Weights of a small GPT-style language model, trained from scratch on English Wikipedia.
Size: 16 layers, width 224, MLP 768 ReLU, vocabulary 1041, 9.25M parameters.
Architecture: learned positions, biases.
Training: a variant of Muon for these matrices, 482M tokens, 7348 steps.
MLP neurons of a small language model. Each row is named by its layer, matrix (up: input weights) and neuron, and shows model dimensions 64-127. Each number is 128 + 24 x the weight over its row's rms, rounded and kept within 0 to 255.
After each neuron's rows, "fires after" lists the tokens most often just before its 100 highest values on Wikipedia text that the model never trained on; "fires on" lists the tokens most often at its 100 highest values on Wikipedia text that the model never trained on.

L9.up365 [152 114 113  93 122 132 119 159 124 107 120 138 177 144 124 122 133  85 132 132 128 146 152 126 109 110 132  85  84 121 134 118 118 116 115 118 111 113 146 109 125 134 112  89 162 170 118 119 124 141 121 170 188 118 152 151 142 121 132 126 103 136 141 131]
fires after: "L", " C", "r", " P", " L"
fires on: "es", "ist", "et", "oc", "ic", " des"

L5.up153 [166  90 112  89  91 101 114 145 162  88 161 147 110 133 124 152 141 133 145  96 132 133  69 141 126 194 147 124 100 126 129 124 128 153  58 137 109 127 136 132 142 122 110 144 123 125 152  73 150 134 129 128 128 139 155 118 149 118 116 150 128 111  97 125]
fires after: " f", " st", " qu", " St"
fires on: "r", "t", "ly", "al", "ate"

L5.up303 [157 154 173 145 123 117 151 169 125  94 156 141 127 126 124 129 125 136 140 120 145 139 152 150 117  90 128 124 116  92 135 142  75 114 110 145 105 120 129 143 129 127 134 135 154 142 163 125 142 120 138 137  97 142 179 108 120 105 138 116 156 148 139 118]
fires after: " W", " (", " th", " H", "H", " h"
fires on: "in", "er", "hen", "ver", "an", "to"

L6.up85 [148 139 120 115 144 152 118 212 127 131 117 142 112 171 148  61 108 114 126 166 145 139 146 123 126 124 135 132 130 119 155 136 136 107 109 167 127 119 148 104 179 118 131 121 139 124 109 110 160 111 104 106 151  94 156 155 155 151 135 144 143 131  82 140]
fires after: " con", "f", " Con", "re", "ect", "in"
fires on: "c", "fer", "ic", "m", "f"

L5.up312 [118 100 138 147 117 165 122 135 176 141  96  91 171 116 104 163  81 117 116 128 129 127 167 144 113 135 132 108 127 139  92  87 140 140 142 136 120 102 135 112  95 124 168 119 102 134 141 156  73 140 141 110 136 103 143 143 143 127 146 164 127 153 171 132]
fires after: " ex", "le", " an", " ele", " m", "t"
fires on: "ct", "n", "t", "i", "id", "g"

L8.up287 [106  94 113 161 115 138 142 160  83 145 175 130 129 136 121 119 111  96 111 173 149 135  99 115 133 105  93 131 164 164 151 114 115 145 155 121 124 139 100 114 158 145 131  93 102 185 143 137 108 165 113 153 159 103 135 157 135 141 112 142  97 118 146 146]
fires after: " re", " Re", " un", "e", "\n"
fires on: "t", "le", "vi", "fer", "ight", "qu"

L11.up223 [168 179 152  98 125 120 106  89 141  65 146 166 114 123 120 112 110 155  94 129  99 111 139 134 104 125 152 113  82 164 144 194 107 129  79 138 124 124 151 140 116 132 177 125  87 156 100 122 141 110 122 128 103 125 156 141 118 116 161 158 144 153  97 134]
fires after: "\n", " |", "-", "U", ","
fires on: "-", " M", " G", " Fran", "N", " E"

L2.up269 [142 125 129 135 153 124  94 164 141 132 143 112 114 137 114 118 104 111 115 133 119 117  92 117 110 114 141 118 136 115 111 124 199 149  90 125 123 110 140 150 131 130  96 105 163 144 130 117 119 104 152 114 155 112 141 151 156 142  98 129  78 106 130 103]
fires after: " n", " N", " w", "w", " ", " W"
fires on: "orth", "est", "ell", "ast"

L6.up103 [153 140 145 102  76 154 192 149 123 135 134 137 131 126 179 158 111 130 165 102 126 133 143 155 121 150 146 157 120 147 139 133 157 165  97  97 168 122  93 124 120 137 165 163  95 139 117 105 101 110  96 152 107 138 140 102 137 162 160 131 131 103 112 135]
fires after: " t", " T", " reg", " n", " ", " d"
fires on: "at", "on", "ion", "ast", "it", "ite"

L2.up463 [117 111 136 141 112 131 109 102  99 159 124 128 120  98 163 189 152 153 160 133 127  93 146 131 142 202 143 109 158 149 134  86 183 123 116 159 142 145 140 111 149 112  94  87  99 133  88 105  97 119 125 120 133 133 131 114 139 136 106 120 173 138 137 132]
fires after: " m", " n", " o", " s", "\\", " he"
fires on: "ade", "ame", "ld", "ight", "ft", "ome"

L2.up297 [149 131 125 143 106  75  97 142 109 107 132 154  96  74 121 122 106 144 119 131  92 170 119 121 103 110 130  79 125 125 149 149 167 159 114 140 104 158 128 110 160  67 133 106 176 150 101 106 152 119 173 113 170 130 136 142 133 103 117  99  71 126 137 109]
fires after: " |", "\n"
fires on: "\n", "===", "ish"

L2.up20 [129 105 181 122 152 111 116 140 135  83  89  84  95  69  64 149 128 135 104 139 126 164 115 123 137 132 179 110 154 128 113 155 145 178 122 162 120 144 135  98 164 121 120 141 109 116 139 131 149 134 134  98 110 154  82 166 166  92 106 116 143 131 126 122]
fires after: " |", ":", ")", "\n", ";"
fires on: "\n"

L6.up41 [136 149 164 163 115 138 128 109 162 134 128 120 142  58  96 104 125 123 113 114 115 140  88  91 119 171 128 121 121 125 140 127 159 157  87 137 135  75 140 138 134 124 137 104 175 117  84 158 126 116 173 158 138 146 175 168 114 110 103 110 115 154 129 128]
fires after: ".", " N", " U", " United", "N", "oc"
fires on: "S", " States", "t", "I", "iet", "et"

L2.up164 [108 155 119  70 114 115 133  99 109 137 127 144 112 148 132  78 101 104 136 127 153 167 104 103 132 158 132 119  79 135  87 134 139 110 124 117 126  93 152 158 167 163 129 156 110 125 120 141 137 125 118 132 131 157 112 163 157 117 112 120 146 117 121  87]
fires after: "\n", "=="
fires on: "B", "G", "O", "J", " two", " later"

L6.up187 [111 106  97 159  97  69 149 139 125 145 127 141 150 130 144 105 138  72 149 120 114 118 156 111  98  91 174 138 162 157 126 110 123 130 168 107 161 144 151 137 177  91 159  86 139 155 107 170 105 127 112 122 148 110  95 157 163 103 108 120 153  74 147 152]
fires after: " s", " c", " m", " serv", " d", "us"
fires on: "ed", "ay", "an", "o", "aw", "ot"

L6.up591 [ 99  75 119 120 116 154 127 149  92 146 132 136 151 154 117 138 143 103 156 141 141 153 109 108 140 141 112 122 158 107 143  50 127 122 172 140 152 177  85  93 136 152 156 137 115 131 121 129 122 127 109 123 115 114 110 136 173 147 167 150 106 126 141 125]
fires after: " t", " T", " f", "urn", " N"
fires on: "em", "it", "ic", "ed", "ang", "ib"

L6.up536 [116 113 117 111 140 148 112 114 125 138 103 111 177 161 108 128 159 119 164 117 114 143 143 136 100 159 125 150 141 109 142 115 116 165 102 101 130 101 181 104  99 130 127 116 111 125  83 112 132  84 146 171 106 108 138 156 124 155 162 119 114 143 165 102]
fires after: "ro", "le", " C", "r"
fires on: "ar", "ss", "av", "oc", "at"

L8.up440 [114 129 121 143 154 118 123 137 135 156 121 118  92 107 141 148 105 112 120 109 145 147 183 191 127 152 137 118 126 163 116 158 135 127 129 147  86 175 139 151 115 138 169 147 146 155 134 160 143 109 123 144 127  88 150 183 142 144  97 171  96 116 118  91]
fires after: " in", "on", " des", " not", "an"
fires on: "c", "t", " re", " on"

L5.up665 [146 144  88 104 118 139 155 134 179 119 143 152 144 129 172 160 216  88 117 151  97  86 151 101 142 139 136 107 134 107 155 127 140 143 112 141 111 136 165 120 135 168 114 106 140 122  61 125 129 112 101 106 144 120 167 161 135 100 175 163 136 150 137 117]
fires after: "ess", "ut", "le", "ast", "ict", "in"
fires on: "ional", "ar", "ur", "u", "f", "ir"

L11.up611 [112  97 189 108 122 128 120 119 134 153 180  87 117 100 102 134 132  99 157 158 105 138 149 117 134 143 137 116 129 140 141 101 136  88 122 144 123  88  76 127 158 139 150 149 128 137 104 132 128 149 116 148  95  98  99 105 118 110 169 188 141 143 109 113]
fires after: " s", " kn", "ass", "p"
fires on: "own", "uch", "t", "ific", "em", "ic"

L12.up732 [155 135  86 146 178  91 136 137 124 129 129 130 119 114 112 120  89 110 136 108 120 144 139 148 154 116 160 130 110 103 108 142 130 157 142  93 117  86 133 130 116 209 138 162 142 128 126 156 139 145 147 124 183 141 145 117 141  91 105  99 135  99 100 106]
fires after: " as", " for", " with", " by"
fires on: " a", " |", "s"

L6.up719 [110 124 114 131 133 117 137 130 163 129 115  99 150 141  98 132 163 149 133 143 163 139 118 122  79 156 105 123 159 173 168 159 131 111 123 137  91  97 114 148 137  95 162 153  92 162 126 162 117 148  88 123 117  92 122 124 121 155 106  99 151  97 158  96]
fires after: " A", "C", " c", " F", " C", " T"
fires on: "ar", "cc", "rom", "oc"

L10.up264 [133 106 150 140 147 103 133 125  98 145 145 129  90 131 108 144 143 113 155 119 136 123 113 129 112  97 139 110 138  81  92 132 156 131  99 109 120 121 153 160 116 112 141 157 109 114 153 171 153 130 165 120 172 135 106 103 137 136 144 104  48 125 117 134]
fires after: "\n"
fires on: "\n", " was"

L5.up23 [114 102 113 107  81 133 129  82 151 160 140 113 147 184 112  96 154 112 175 148  92 129 108 137 119 130 121 139 123 100 108 131 168  98 134 123 156 154  99  89  93 116 146 146 155 119 102 108  90 161 100 113  93  98 100 122 129  75 138 133 109 106 147 113]
fires after: "ar", "it", "y", "ang", "ip", " g"
fires on: "act", "n", "ated", "ain", " |", "ect"

L8.up330 [136 139  93 120 158 145 102 131  98 114 112 117 122 111 138 124 124 117 140 159 121 143 117 145 123 114 118 106 121 159 174 163 103 109 136 138 116 106  98 101 115 124  76 100 126  97  88 181 111 130 155  79 154 158 129 118 135 159 165 141 142 135 145 129]
fires after: " l", " L", " M", " m", "o", " c"
fires on: "ed", "le", "a", "ou", "u", "ad"

L9.up413 [142 136 109  99 158 135 109 144 131 158  99 148 126 121 123 146 102 139  88 110 122  84 158 152 142 103 136 146 114 143 143 168 125 139 139 116 134 121 150 144 148 137 125 117 140 125 148 113  95 145 130 127 136 160 128 137 153 132 127 121 153 119 172 137]
fires after: " w", " r", " d", " R", " pro", " p"
fires on: "ay", "le", "at", "eb", "f", "c"

L10.up33 [145 124 150  98  72 143  97 113 119 150 168 135 132 139 148 127 134  83 126 158 156 128 154  99  98 114 153 100 117 122 109 126 167 101 132 138 106 113 125 131 136 162 135 133 112 121 128 127 102 165 149 150 141 116 105 151 161 147 128 161 138 154 104 133]
fires after: " P", "ac", "am", "or", "ic", " Ph"
fires on: "ig", "ort", "il", "y", "k", "ip"

L9.up510 [151 107 127 143  88 152 153 148 113 115 148  98 140  76 147 157 128 128 171  70 132 101 148 120 132  89 130 124 101 115 145 144 129  89 150 126 131 134  93  66 119 151 159 116  91 146 112 113 122 170 142 151 130 117 131 131 102 121 129 126 134 112 158 106]
fires after: "ut", "on", "at", "op", "y", "t"
fires on: "ric", "ional", "ic", "to", "ular", "uc"

L6.up297 [125  88 162 121 156 120 180 154 144 148 142 116  99 115 180  93 159 132 119 143 133 134 121 152 128 170 157 136 202 111 122  96 120  99 122 136 100 120 124 163 163 139 161 126  98  90 107 166 102 154 104 158  90 117 139 104 137 126 111 151 108 131 123 123]
fires after: " H", "\n", "J", " W", "ep", "H"
fires on: "ow", "ing", "en", "hen", "end"

L11.up708 [142 146 192 113 139 103  97 126 144  67 141 153  71 125 130 121 127 150  93 141 111  92 115 180 117 155 174  96  99 137 109 145 103 115 110 163 126 129 145 133 120 111 157 142 119 102 183 153 142 122 122 107 146 114 128 140 139 111 110 156  93 150 114  99]
fires after: " |", "-", "N", ",", "G"
fires on: " |", " D", " T", " A", " M", "A"

L5.up362 [149  84 131  90  95 134 124 163 108 160 177  66 114 169 111  72 147 120 116 119  96 125 132 119 107 139 103 150 110 158 150 145 125 114 116 148 130 162 132 111 117 114 123 118 150 154 165 124 107 184 129 100 126 127 139 132 126  70 154  97 141 165 150 142]
fires after: "ur", " cont", "oun", "t", "h"
fires on: "r", "ed", "ain", "c", "rib", "d"

L10.up236 [102 133 158 120 127 151 144 126 116 129 132  95 109 131  79 121 172 117 123 136 100 109 152 120 146  74 125 124 136 149 122 147 104 141 133 114 192 116  94 143 166 119 160 157 146 127 129 142 160 163 117 129 143 123 131 149 144 126 143 120 148 133 125 140]
fires after: " b", " B", " f", " com", " m", " t"
fires on: "us", "ur", "en", "ment", " sc", "er"

L8.up749 [ 97 126 129 145 116 133 155 116 163 157 124 125 164  63 129 121 135 125  74 137  88 129 198 144 110 126 134  93 117 116 121 124 152 118 152 192 122 158 119 128 145 125 131 149 168  78 135 123  71 136 113 115 152 121 138 107 130 153 125 130  81 115 120 126]
fires after: "all", " v", " T", " Sh", " V"
fires on: "ot", "ed", "ort", ",", "et", " serv"

L10.up159 [137 121 109 127 139  75 132  98 114 138 136  77 131  86  69 116 150 107 126 131 112 148 144 115 110 135 169 109 159 112 153 159 124 146 125 135 117 186 144  97 134 122 147 146 108 111 104 123 152 116 141 126 165 137 163 147 125 132 125  87  85 110 132 160]
fires after: "===", " the", "==", " a", " A", " =="
fires on: "\n", " A", "u", " an", "ou", "ug"

L8.up551 [132 160 146 119 189 125 160 129 137 109  77 114 150 131 189 151  97 115 153 127 138 135 140 110 107 143 173 121 117 128 106 139 155 179 114 128 130  96 112 103 177 122 146 100 145 119 123 174 108 113 161 113 119  60 112 139 153 124 110 130 106 168 136 138]
fires after: " S", " s", "s,"
fires on: " s", "ing", "ol", "an", "il", "t"

L10.up370 [104 107 119 124 119 121 108 112 118 154 103 135 107 141 128 164  91 141 159 158  74 125 120 128 116 108 130 126 135 135 139 121 127 111 167 116 189 121 160 147 105 131 112 110 106 151 153 122  85 143 138 107 118 149 190 149 121 132 140 146 118 125 105 134]
fires after: "ig", "rans", "art", "et", "ub", "ir"
fires on: "it", "ment", "t", "m", "erm", "ed"

L6.up286 [104 111 147 103 192 127 141 132 138 108 164 156 123 118 138 165  98 132 153 146 130 166 129 146 121 103 132 129 127 143 114 157 185 123 116  66 153 119 167 110 158 135 120 108 126 125 124 145 133 122 134 163  96 122 170 107 135 146 112 140 113 153 118 119]
fires after: " S", "ep", "S", " D", " Sp", " s"
fires on: "art", " Feb", "oc", "ater", "or", "t"

L6.up628 [ 96 137 140  74 101 162 131 120 137 123 107  95 124 160 118 126 123 132  87 107 119 124 122 109 124  95 125 123 124  74 103 148 134 147 172 123 111 134  87 145 137  77 141 133 121 155 115 151 113 162 139 151 125 133 114  92 129 136 127 111 180  88 136 115]
fires after: " T", " B", " t", " b", " D", "D"
fires on: "ou", "er", "on", "ut", "al"

L10.up744 [126 158 126 115 135 125 150 157 121 140  96 143 150 153 114 128 123 102 100 147  96 100 113  73 131 120 134 133 116 150 123 115 151 173 144 139 184 133 165  87 160 104  99 153 114 167 170 138 112 161 156 106 116 114 107 125 165 154 107 101 129  83 137 148]
fires after: " b", " m", " B", " D"
fires on: "o", "ay", "e", "et", "ec"

L12.up230 [149 170 108 143 153 155  91 136 152 127  93 154 177 138 115 133 180 130 157 103 121 144  85 150 131  93 154  96 119 133 108 145 156 150 100 143  74 119  88 144 145 127  89 122 115 131 144 132 116 149  99 133 153 107 187 123 186 168 117 119  62 158 142 105]
fires after: " to", " C", " B", "M", "an"
fires on: " Re", "ro", "o", "t", " w"

L6.up718 [127 152 138 159  94 142 115 129  95 121 116 120 151 128 133 184 183 141 111 120 115 142 128 108 149 139 119 112  99 127 147 114  91  79 166 150 122  95 123 134 110 133 135 149 148  81 162 119 176 120 170  86 111 114  99 126 148 147 103 161 156 102 107 108]
fires after: " St", " M", " T", " J", "r", " t"
fires on: ".", "ad", "er", " pre", "oth"

L8.up470 [142 111 126 179 124 173 141 106 156  78 148 153 137 114 116 138 137 134 139 128 124 167 186  78 110  96 122 133 192  97  80 141 128 167 133 129 175 112 111 119 142 129 137 119 117 144 109 132  79 147 126 100 100 126 124 140 123 111 104 123 147  80 121 112]
fires after: "==", " is", " was", " pe", "ly"
fires on: " an", "P", " p", "op", "H"

L5.up38 [150 112 154 177 116 138 128 117 145 136 144 154  97 119 149 152 146 117 121  97 132 117 141 143 164 127 140 103 134 138 145 102 107 143 123  91 152 125 176 111  98 118 127 143 115 114 153 127 156 161 123 114 113 143 144 135  54 121  84 100 143 127 100 126]
fires after: "y", " Y", " ab", " E", "av"
fires on: "l", "ri", "ier", "il", "u", "ie"

L5.up577 [150 132 106 152 130 128 177  79 127 147  92 121 124  91 135 161 148 136 141 149 158 127 115 134 108 116 148 126 127 152 147 119 118 143 121 140 130  67 113 125 123 146 131 108 138 114 120 134 138 101 128 118 168 132 106  85 123 121 166 166 123 129 160 137]
fires after: " l", " L", "om", " W", " m"
fires on: "en", "a", "al", "c", "o", "an"

L9.up252 [138 120  90 143 141 159 164 132 100 112 129 114 126 116 110  98  78 129 141 136 114 109 123 126  79 128 120 138 130 138 134 132 102 143 152  67 126  84 158 173 151 153 131  96 153  75 126 153 130 145 162  95 129 114 146 145 152 137  85 117 184 120 140 129]
fires after: "un", " f", "re", "ra", " for", " as"
fires on: "in", "p", "m", "ction", " a"

L5.up176 [ 96 169  85 108  96 121  79  94  99 151 142 134 106  93 114 158 162  72 106 114 114 124 153  61 120 155 115 118 117 136 100 163 172 123 134 146 153 125 102 116 149 121 133 138 196 108 133 130 118 134 111  72 154 132 128 181 129 147 172 173 168 142 130 168]
fires after: " in", " ex", " dis", "th", " M", " comp"
fires on: "c", " cent", "ch", "le", "ur"

L8.up237 [145  94 152 136  88 116 112 163 129 106 132 143 106 115 147 177 131 109 157 105 132 132 116 147 126  98 165 132 131 131 158 136 155 162 149 170  77 106 144  99 147 150  86 149  77 172 142  69 127 129 100 111 139 113 103 120 125 145  96 104 143 141 134 115]
fires after: " |", " ", " d", " D", "if"
fires on: " |", "ist", "\n", "fer", "ost"

L12.up347 [107 135 144 101 146 150  95 116 107 143 150 139 131 138 156 127  80 129  82 140 122 107 134 132 124 178 108  86 149  93 145 125 163 122 100 141 122  98 133 143 125 135 130 109 122  73 150 143 131 165 150 117 123 135 127 179 120 151 113 118 151  94 162 179]
fires after: "ur", "im", "um", " N", " B", " s"
fires on: "r", "in", "il", "ran", "o."

L11.up598 [ 97 111 171 134 139 119 107 114 148 105 147 140 136 117 101  99 111 136  93 149 141 129 132 153 117 113 121 103 108 110 130 137 106 136 136 110 112 150 101 115 105 115 113  86 150 124 115 183 114 128 107 120 133 118 158 161 155 125 121 136 106 111 137  88]
fires after: " |", " and", ":", ",", "i"
fires on: " T", " H", " Y", " A", " I"

L10.up120 [204 123 124 161 108 113 152 140 144 121 153 167 127 156 147 145 167 112 111 114  72  68 161 117 124  98 194 157 117 118 121 145  78 156 166  76 187  97 117 108 121 164 124 100 114 151 123 107 125 115 168 144 141 120 138 152 146 113 116 137 120 144 125 132]
fires after: "est", "ie", "e", "0", "1"
fires on: "ab", "or", "v", "h", "3", "8"

L6.up578 [129 157 132 107 132 159 119 134 108  70 126 135 118 132 116 134 126 132 109 158 116 110  82  90 108 161 142 116 139  94 150 162 113  70 114 118  70 145 117 117 149 108 109 107 131 123 119 103 139 140 136 135 193 137 133 156 118 131 143 137 157 129  84 107]
fires after: "in", "if", "g", " G", "re"
fires on: "fer", "f", "b", "om", "en", "ur"

L5.up644 [141 108 135 139 120 122 118  97 153 118 145 100 144 116 126 122 117 132 111 139 101 123 145  95 110 142 194 102 119 108 148 155 119  95 117 109 106 115 148 144 152 153 156 136 145 138 148 110 134 126 118 127 115 115 125 111 196 111  82 121 155 127 129 154]
fires after: " pro", " te", " o", "p", "a"
fires on: "v", "x", "ir", "ec", "p", "per"

L5.up318 [143 124 122 165 117 150 102 154 172 152 134 131 139 119 115 155 139 128  67 141 100 166 135 168 124 162 109 123 100 103  87 154  88 110 149 110  98 162 109  87 121 115 103 114 147  99 124 163  82 172  99  99 106 146 112 151 130 117 111 113 122 101 159 106]
fires after: "ro", " o", " pro", " w", " and", "v"
fires on: "c", " acc", "pe", " rec", "cc", "ide"

L9.up395 [132 144 140  91 127  99  96 118 139  90 100 170 143 133  93 132 171 123 138  94 142 117 133 148 159 124  96 161 123  98 125  93 151 127 114 124 145 114 140  94 142  99 117 108  96 122 151  84 108 109 113 157 105 136 191 118 131  87 109 111 131 154 115 126]
fires after: "g", "z", "ov", "l", "ro"
fires on: "e", "u", "re", "w"

L6.up701 [157 129 121 138 148 132 154 161 123 118 111 146 147 137 141 125 110 172  75 131 135  92 101 170 106 171 159 126 108 136 113 133 108 126 113 148 128 128 128 142 114 134 150 138 148 157 134 108 107  86 169 132 151 121 105 165 102  89 150 155  83 121 129 110]
fires after: "ow", "ri", "if", "u", "qu", "o"
fires on: "er", "est", "y", "end", "le", "ir"

L8.up511 [143 112 127 116 129 130 172 168 159 151 110 109 181 118 103 136 125 147 176 117 110 103 125  94 129 146 130 146 135 141 112 150 130 131 146 119 122  89 128 111 118 130 120  88 113 108  89 157  80 164 162  87 158 101 121 134 133 167 158 163 145 130 126 110]
fires after: "al", "ol", "g", "ur", " t", "fer"
fires on: "v", "ent", "id", "in", "if", "rans"

L11.up679 [114 139 153 134 108 118 105  95 161 142 128 158 153  99 103 146 128  88 138 121  83 159 108  96 131 136 113  82 149 159 134 149 129 147  77 173 121 116 169 165 174 135 108 163 113 122 139  91 137 116 128  99 173 123 159 135 127 128  98 108 114 107 119 178]
fires after: " the", " m", "ost", " The", " two", ";"
fires on: " p", " F", "et", " in"

L9.up80 [128 120 158 148 153 121 164 121 143 125  97 104 106 118 139 111 140 168 141 139 133 132 123 124 125 143 130 113 156 125 130 123 102  99 129 101 152 117 104 106 157 163 145 150 142 144 152 151 122 149 122 110 112 142  91 159 100 104 146 114 116 104 120 120]
fires after: "ov", " sc", "c", "t", " st"
fires on: "el", "ri", "en", "at", "ar", "man"

L12.up14 [133 189 113 164 158 141 101 165 148 128 150 128 112 167 110 142 130 132 162  82 129 118  88 108 145 139 164  78 152 111  77 113 104 118  78 107 143 127 132 138 127 150 112  95 137 129 126 130 137 144 121  98 121 143 133 116 127 134 104 104  56 116 130 132]
fires after: "\n", " c", " g", " E", " b"
fires on: "ar", "===", "o", "at", "a", "-"

L9.up86 [ 60 148 119  98 108 148 134 129 148 173 163 123 116  79 169 114 137 160 151 131 131  92 111 102 130 125 139 121 133 120  88 114 131 103 107 170  84  99 107 123 131 142 128 104 132 107 103 155 166 139 144 174 113 121 126 151 140 163 167 141  95 125 123 147]
fires after: "$", "is", "os", " m", " Z"
fires on: "c", "am", "iss", "1", "4", "en"

L6.up83 [113 139 103 141 111 140 149 149 130 159 116 133 137 102 127 148  67 109 127 134  85  59 180 129 135 141 143 159 170 139 102  90 118 142 148 100 178 166 157 145 152  88 166  83 113 119 130 102 138 111 112 142 137 145 136  96 111  86  94 115 149 141 179 146]
fires after: " pro", "ro", " inter", "==", " r", "-"
fires on: "f", "m", "c", "u", "le", "l"

L10.up349 [125 118 114 118 123 101 152 134  68 140 154 114 115 152 136  91  99 151 118 131 117 103 117 123 115 168 167 135 101  70 111 127 145 126 132 123 146 124 111 129 126 159 149 102 109  66 163 146 130 125 115 110 109 129 114 144 117  90 114 122 142 121 171 170]
fires after: " se", "es", "x", "ut", "an", " Se"
fires on: "e", "x", "ing", "a", "'s", "ual"

L9.up296 [100 166 129 115 122  84 152 105 127 178 138  86 116 108  74 119 145  77 127 174 102 133 123 134 113 138  95 135 127 147  94 125  91 134 101 123 135 134  86 174 130 141 160 129 138 118 149 124 117 113 131  75 210 126 134 134 118 154 117 119 157 114 100 127]
fires after: " ex", " M", "ain", " ab", " in", " m"
fires on: "t", "a", "i", "e", "le", "as"

L6.up481 [103 141 154 130 110 171 140 178 144  98 169  99 137 128 168 162 119 115 156 126 138 118 141 104 134 162 163 135 152 122 145  96 106 110 127 129 107 139  56 118 135 113 169 164 122  98 143  73 128 108 131  91 123 115 131 114 164 147 146 138 155 159 167  87]
fires after: " ", " t", " T", "u", "m"
fires on: "em", "it", "im", "op", "et", "ver"